{"n_layer": 9, "d_model": 256, "n_head": 8, "n_kv_head": 8, "head_dim": 32, "d_mlp": 1024, "vocab_size": 8192, "activation": "gelu", "norm": "layernorm", "norm_place": "pre", "norm_eps": 1e-05, "positions": "learned", "qk_norm": false, "attn_scale": 0.177, "bias": "none", "tie_embeddings": true, "parallel_block": false, "extras": ["capped logits"], "init": "normal", "init_std_qkv": 0.0312, "init_std_o": 0.00739, "init_std_up": 0.0312, "init_std_down": 0.00739, "optimizer": "adamw", "lr": 0.00137, "beta1": 0.95, "beta2": 0.95, "weight_decay": 0.18, "lr_head": 0.00943, "grad_clip": 1.0, "warmup_steps": 529, "schedule": "wsd", "decay_fraction": 0.729, "decay_shape": "cos", "final_lr_fraction": 0.05, "batch_tokens": [16384, 32768, 65536], "seq_len": 512, "doc_mask": true, "train_tokens": 160100000, "steps": 4432, "dataset": "wikipedia_en"}
MLP neurons of a small language model. Each row is named by its layer, matrix (up: input weights) and neuron, and shows model dimensions 80-175. Each number is 200 + 30 x the weight over its row's rms, rounded and kept within 0 to 999.
Before each neuron's rows, "fires on" lists the tokens most often at its 100 highest values on Wikipedia text that the model never trained on.

fires on: " to", " c", " p", " back", " imp", " sp"
L3.up539,215,174,158,219,215,195,214,199,236,198,208,163,216,228,208,211,207,216,227,204,153,201,176,161,185,195,134,268,208,195,235,223,142,174,162,242,165,224,178,189,147,258,214,176,254,246,136,217,205,242,248,184,175,217,187,211,176,183,205,201,210,207,208,150,154,164,202,237,323,200,223,163,151,191,162,275,151,167,243,194,160,210,247,216,199,172,201,170,230,163,196,205,217,166,178,252

fires on: ","
L3.up250,245,208,153,215,186,168,208,251,203,197,262,203,200,213,193,213,167,182,211,190,166,146,217,179,220,230,220,220,213,216,203,236,209,184,188,238,151,230,152,178,174,192,220,211,173,202,207,188,196,213,186,193,255,205,223,198,189,227,190,149,215,207,231,213,201,151,188,163,217,148,157,184,156,243,173,175,188,158,157,184,245,187,173,157,196,136,228,186,232,150,184,107,213,178,186,268

fires on: " or", " /", " in", " from", " of"
L6.up594,221,225,197,186,173,179,246,176,206,217,156,202,170,219,258,133,147,213,143,182,235,232,160,200,181,217,178,186,224,180,211,178,182,219,122,160,198,223,224,147,205,211,139,173,219,221,254,229,139,152,214,193,214,246,255,131,184,180,192,204,173,212,236,185,238,127,233,215,262,219,216,198,225,150,179,207,226,184,181,168,183,221,239,161,203,229,186,205,185,199,230,184,202,195,229,238

fires on: " one", " two", " three", " four", " five", " six"
L3.up900,160,209,196,217,218,200,236,174,140,212,193,200,208,218,185,229,142,202,250,182,220,211,240,209,232,194,154,261,211,202,170,205,164,179,221,191,159,224,116,250,154,183,199,196,258,178,202,184,270,224,197,202,250,166,212,234,221,190,216,140,180,213,190,178,177,234,164,210,229,174,237,199,212,218,182,242,180,204,191,189,215,207,205,227,221,185,220,190,197,196,233,191,195,193,207,264

fires on: " J", " Dr", "br", " Website", " Kr", "dr"
L3.up476,238,102,250,187,189,139,156,180,207,184,210,215,212,199,208,209,207,213,179,220,215,213,221,232,199,195,171,165,214,230,169,207,184,242,177,214,227,213,207,226,223,213,180,235,233,200,191,188,271,172,237,225,232,191,171,189,168,232,202,152,235,219,199,205,127,178,228,193,162,219,240,197,200,174,216,221,276,194,184,195,268,223,154,201,189,210,180,220,216,137,188,205,249,187,235,212

fires on: "ed", " ", " of", " \"", "d"
L3.up123,183,216,158,223,203,231,199,214,165,180,213,181,211,206,212,246,161,213,218,212,162,169,210,180,202,218,222,241,187,202,219,177,126,168,217,147,176,231,245,230,164,199,193,191,187,217,126,222,171,191,237,181,195,242,237,182,208,159,195,215,179,198,233,190,230,218,187,221,248,194,192,207,176,202,206,246,194,214,208,194,183,214,190,180,195,223,252,178,243,182,165,177,240,190,184,235

fires on: " |", ",", "|", ";", "."
L6.up238,226,182,183,266,150,179,222,193,195,211,158,216,182,143,180,169,245,236,207,180,217,155,217,190,169,167,224,203,185,290,209,161,160,174,233,156,233,244,200,221,182,250,250,147,181,165,223,241,179,215,220,191,211,153,216,138,226,150,232,180,265,200,175,191,202,201,212,207,177,210,193,174,213,234,207,156,194,205,187,178,222,193,137,225,231,162,207,223,228,192,205,199,192,200,203,245

fires on: " |", ":", "-", "|", "==="
L3.up379,169,138,165,216,171,165,198,137,231,214,194,189,231,181,226,221,223,210,231,212,216,151,211,194,167,207,236,206,163,226,170,186,127,181,192,171,184,227,181,254,220,211,188,194,180,212,210,211,224,221,204,160,188,218,211,122,188,193,240,177,225,196,276,227,173,201,231,188,193,207,227,156,192,226,215,278,205,208,228,203,198,168,155,216,197,158,224,189,216,222,194,211,172,232,192,283

fires on: "u", "i", "n", "r", "un", "s"
L6.up162,167,186,127,232,228,202,193,175,213,177,174,198,174,228,215,195,218,248,188,162,258,233,186,189,190,182,154,190,178,220,213,190,210,204,226,199,212,212,132,240,199,239,268,181,176,172,187,208,185,169,190,178,240,183,210,202,144,178,197,201,183,206,211,197,204,211,156,185,189,137,193,136,269,184,198,200,204,160,199,173,240,202,194,177,197,216,193,205,198,180,127,195,247,213,160,202

fires on: ",", " Sch", " inter"
L3.up742,197,207,169,214,216,156,170,233,198,195,223,220,198,223,187,197,188,225,216,187,195,194,204,179,273,233,195,191,246,173,202,189,243,188,158,247,202,217,135,201,194,289,209,183,195,200,166,196,220,244,201,214,213,163,215,213,220,208,190,173,187,217,202,247,201,165,209,182,192,172,131,211,116,208,177,217,167,163,205,183,254,162,160,199,240,172,205,197,259,213,206,174,105,179,197,287

fires on: " c", " m", " f", " C"
L6.up733,184,188,162,266,166,118,222,207,231,169,199,234,178,203,233,174,228,187,209,173,217,150,242,193,206,187,247,187,223,228,181,198,179,251,185,175,127,220,220,222,106,251,202,202,260,157,190,165,207,208,256,201,194,243,197,213,184,211,184,137,218,208,213,210,179,246,169,172,238,186,291,214,165,195,180,250,188,130,220,179,197,245,195,235,165,199,162,164,196,190,210,245,222,211,172,282

fires on: ",", " and", " (", "),"
L3.up264,155,209,189,180,194,203,233,239,190,288,209,180,163,215,146,172,176,231,212,199,163,220,185,160,236,196,208,197,203,182,208,161,213,146,206,255,200,218,166,186,179,231,186,211,157,200,166,194,180,227,162,197,200,195,227,194,195,189,187,144,208,185,294,203,184,166,132,151,231,225,160,187,208,238,186,231,163,166,181,175,232,165,191,219,195,170,263,161,240,202,184,130,151,177,182,281

fires on: " c", " p", " P", " sp", " f"
L3.up46,262,195,145,229,183,169,281,162,261,198,186,193,212,271,228,194,212,227,214,170,211,221,199,192,221,200,240,208,210,176,194,247,146,167,170,199,218,206,240,205,172,243,179,191,229,203,189,184,203,214,172,211,223,215,208,205,150,192,219,159,204,193,242,204,215,117,177,211,252,205,233,203,176,178,177,261,195,139,203,183,162,151,218,276,150,163,192,153,217,145,189,159,232,183,191,218

fires on: "is", "i", "in", "a", "s", "en"
L6.up785,196,207,143,184,231,189,152,232,170,189,195,178,206,253,183,201,159,215,140,192,194,261,210,157,160,185,191,211,176,170,216,241,182,176,191,159,267,208,215,225,204,210,220,215,212,190,187,250,189,167,233,206,242,131,232,180,150,173,181,203,203,226,252,224,194,213,211,164,220,150,153,200,167,177,176,282,163,215,191,193,225,205,211,204,180,195,212,180,191,201,119,201,192,179,215,193

fires on: " ", " an", ",", " –", " a", "0"
L3.up819,195,186,242,209,218,151,210,215,278,177,237,190,218,175,234,199,207,221,239,188,161,119,209,161,249,229,232,174,164,188,207,251,222,183,161,209,192,229,149,180,198,186,232,183,153,210,177,211,215,185,175,175,232,229,192,214,157,205,204,232,159,180,230,213,161,178,175,197,202,178,198,193,177,250,168,201,205,185,188,194,244,180,191,183,200,201,251,154,225,204,200,171,185,202,165,234

fires on: " ", "bil", "See", "Critical", " Pl"
L3.up925,225,179,221,169,200,186,206,152,189,214,206,213,245,188,208,236,203,162,203,168,217,207,148,172,238,235,124,165,204,190,170,177,219,195,185,244,212,211,135,153,176,178,185,199,246,240,185,190,239,146,198,200,230,247,184,199,179,183,225,225,184,175,209,189,205,212,187,219,185,176,182,187,170,168,198,144,247,162,261,179,180,242,187,209,196,196,171,211,263,179,172,192,189,176,200,225

fires on: " to", " on", "ly", "s", "ous", "ed"
L6.up924,250,177,117,222,199,225,248,187,211,165,224,212,217,181,164,174,227,242,160,261,195,205,209,227,252,231,250,251,168,202,252,194,193,198,181,209,183,227,183,192,212,216,208,173,216,262,156,199,211,236,244,182,144,222,224,189,191,190,245,186,210,242,204,188,179,215,222,236,235,200,208,177,252,170,167,237,202,238,196,158,233,155,176,151,217,174,213,189,211,184,209,220,203,175,127,195

fires on: "m", "g", "-", "'", "b"
L6.up700,220,158,151,186,187,151,196,212,159,227,195,159,177,267,192,221,217,284,215,194,195,205,173,224,231,162,238,200,207,145,190,209,203,204,159,197,207,216,173,229,200,227,195,228,246,176,177,226,189,172,140,213,185,157,209,177,189,166,223,184,204,174,207,213,146,195,187,220,201,170,189,204,223,235,174,216,171,166,191,182,231,229,211,219,210,199,222,233,250,131,211,198,226,163,206,229

fires on: ",", " known", " and", " such"
L3.up729,226,199,206,239,200,202,182,253,210,221,214,133,207,231,185,207,139,194,195,228,110,170,199,196,226,205,226,229,173,217,196,205,188,203,199,192,182,201,186,194,250,215,225,204,175,216,224,206,207,231,179,149,229,202,211,241,221,189,236,175,231,185,233,212,251,186,187,139,224,143,196,158,152,206,190,229,182,161,179,171,185,168,180,223,134,182,218,199,218,174,186,214,228,178,156,231

fires on: "0", "\"", " one", " two", "tic"
L3.up468,198,228,191,219,175,190,214,206,200,208,222,218,170,207,252,219,171,227,214,183,221,175,253,214,230,258,163,212,225,205,239,197,165,210,207,166,199,231,190,211,147,233,208,163,230,243,238,206,228,225,202,186,270,190,216,212,224,185,267,168,207,206,167,258,154,195,130,176,281,193,223,189,205,168,189,166,174,178,161,165,190,254,191,193,194,197,234,156,177,180,159,223,158,173,192,207

fires on: ","
L3.up68,221,236,171,187,185,174,151,230,166,232,216,170,198,202,238,225,166,261,206,198,177,189,189,212,270,216,207,224,216,196,220,228,180,153,195,277,190,226,149,177,174,173,215,224,173,216,191,199,198,224,159,183,292,188,226,199,236,214,211,166,176,199,180,209,206,159,179,187,197,176,166,185,213,238,172,179,172,148,163,169,236,167,192,199,197,137,254,199,238,149,172,127,219,160,187,257

fires on: "ly", " and", " of", "s", " from", "y"
L6.up431,175,213,143,206,191,271,247,141,217,219,171,200,181,242,204,164,184,240,178,190,187,220,194,172,240,176,244,175,192,195,200,202,191,157,176,206,186,214,214,197,203,235,172,199,178,160,160,247,207,228,227,202,161,234,202,153,182,199,210,197,176,253,220,214,242,172,206,224,240,152,200,218,254,233,190,226,187,180,188,176,218,193,222,146,224,189,171,228,192,217,195,195,208,196,174,219

fires on: "s", "D", "ed", "T", "R", "S"
L6.up944,192,160,114,201,211,245,209,164,215,172,164,200,161,216,188,200,215,272,204,236,198,231,192,163,264,235,241,203,171,175,231,209,190,262,175,235,179,228,217,162,198,196,217,200,213,216,184,212,181,194,226,197,172,227,172,199,173,184,157,159,195,177,191,161,178,186,155,241,276,243,247,192,262,239,232,171,202,213,267,174,172,167,233,173,194,201,186,226,180,186,225,180,189,161,194,190

fires on: " |", ",", ";", " as", "),", " and"
L3.up268,215,156,137,168,205,209,197,177,249,214,194,155,216,228,172,154,226,237,198,231,174,179,120,173,209,199,237,164,187,196,198,194,197,207,194,215,160,229,238,221,196,251,196,174,176,183,206,242,218,194,162,195,178,213,213,163,191,168,232,187,227,203,243,210,230,210,215,177,192,195,153,128,212,161,199,192,190,165,197,176,148,131,217,165,145,225,285,144,245,238,182,183,200,220,192,249

fires on: "P", " p", "y", " c", " up"
L6.up56,202,101,139,201,185,108,197,172,190,174,191,170,239,174,196,189,201,227,215,191,207,184,200,184,163,206,167,266,217,222,207,180,157,208,161,199,185,208,201,172,166,241,181,157,239,216,181,209,195,193,187,170,223,175,223,205,210,201,216,207,220,206,217,195,239,189,232,172,189,157,198,189,165,197,156,227,157,181,232,187,151,147,207,264,176,190,212,192,197,175,217,180,201,155,187,229

fires on: " from", " of", " to", ","
L3.up771,174,224,175,172,218,194,228,196,286,188,141,174,192,248,206,215,142,214,191,155,200,238,132,226,195,200,232,171,245,224,169,220,184,172,192,180,220,233,236,163,213,245,265,167,151,193,261,204,166,177,223,195,140,219,251,164,203,133,235,239,193,213,217,224,216,143,226,174,230,227,163,176,198,148,198,195,170,174,196,189,176,189,219,189,138,211,150,224,202,232,225,209,188,209,195,230

fires on: ",", " of", "d", " by", " and", " met"
L6.up1014,189,198,202,184,208,208,204,180,216,199,229,193,190,219,141,216,218,209,180,235,200,164,215,227,228,156,258,199,231,236,186,177,183,183,201,200,134,228,225,202,225,177,174,198,196,175,157,232,215,182,171,184,210,209,225,165,186,214,179,187,192,203,244,157,251,195,183,229,164,191,178,144,205,185,201,251,181,190,165,187,135,202,202,203,130,204,208,185,200,217,189,187,229,147,157,238

fires on: ".", " of", " on", " in", ",", " and"
L3.up619,175,186,171,225,202,220,182,166,214,221,143,161,206,213,203,191,162,221,152,259,207,182,136,193,221,215,242,195,207,164,234,167,150,185,225,182,199,216,198,213,237,185,190,191,187,233,204,191,200,165,171,197,187,225,217,186,218,179,247,225,196,218,207,225,271,253,197,220,267,231,175,225,240,94,202,191,203,176,195,194,151,159,232,177,210,216,230,155,248,229,205,185,213,204,191,248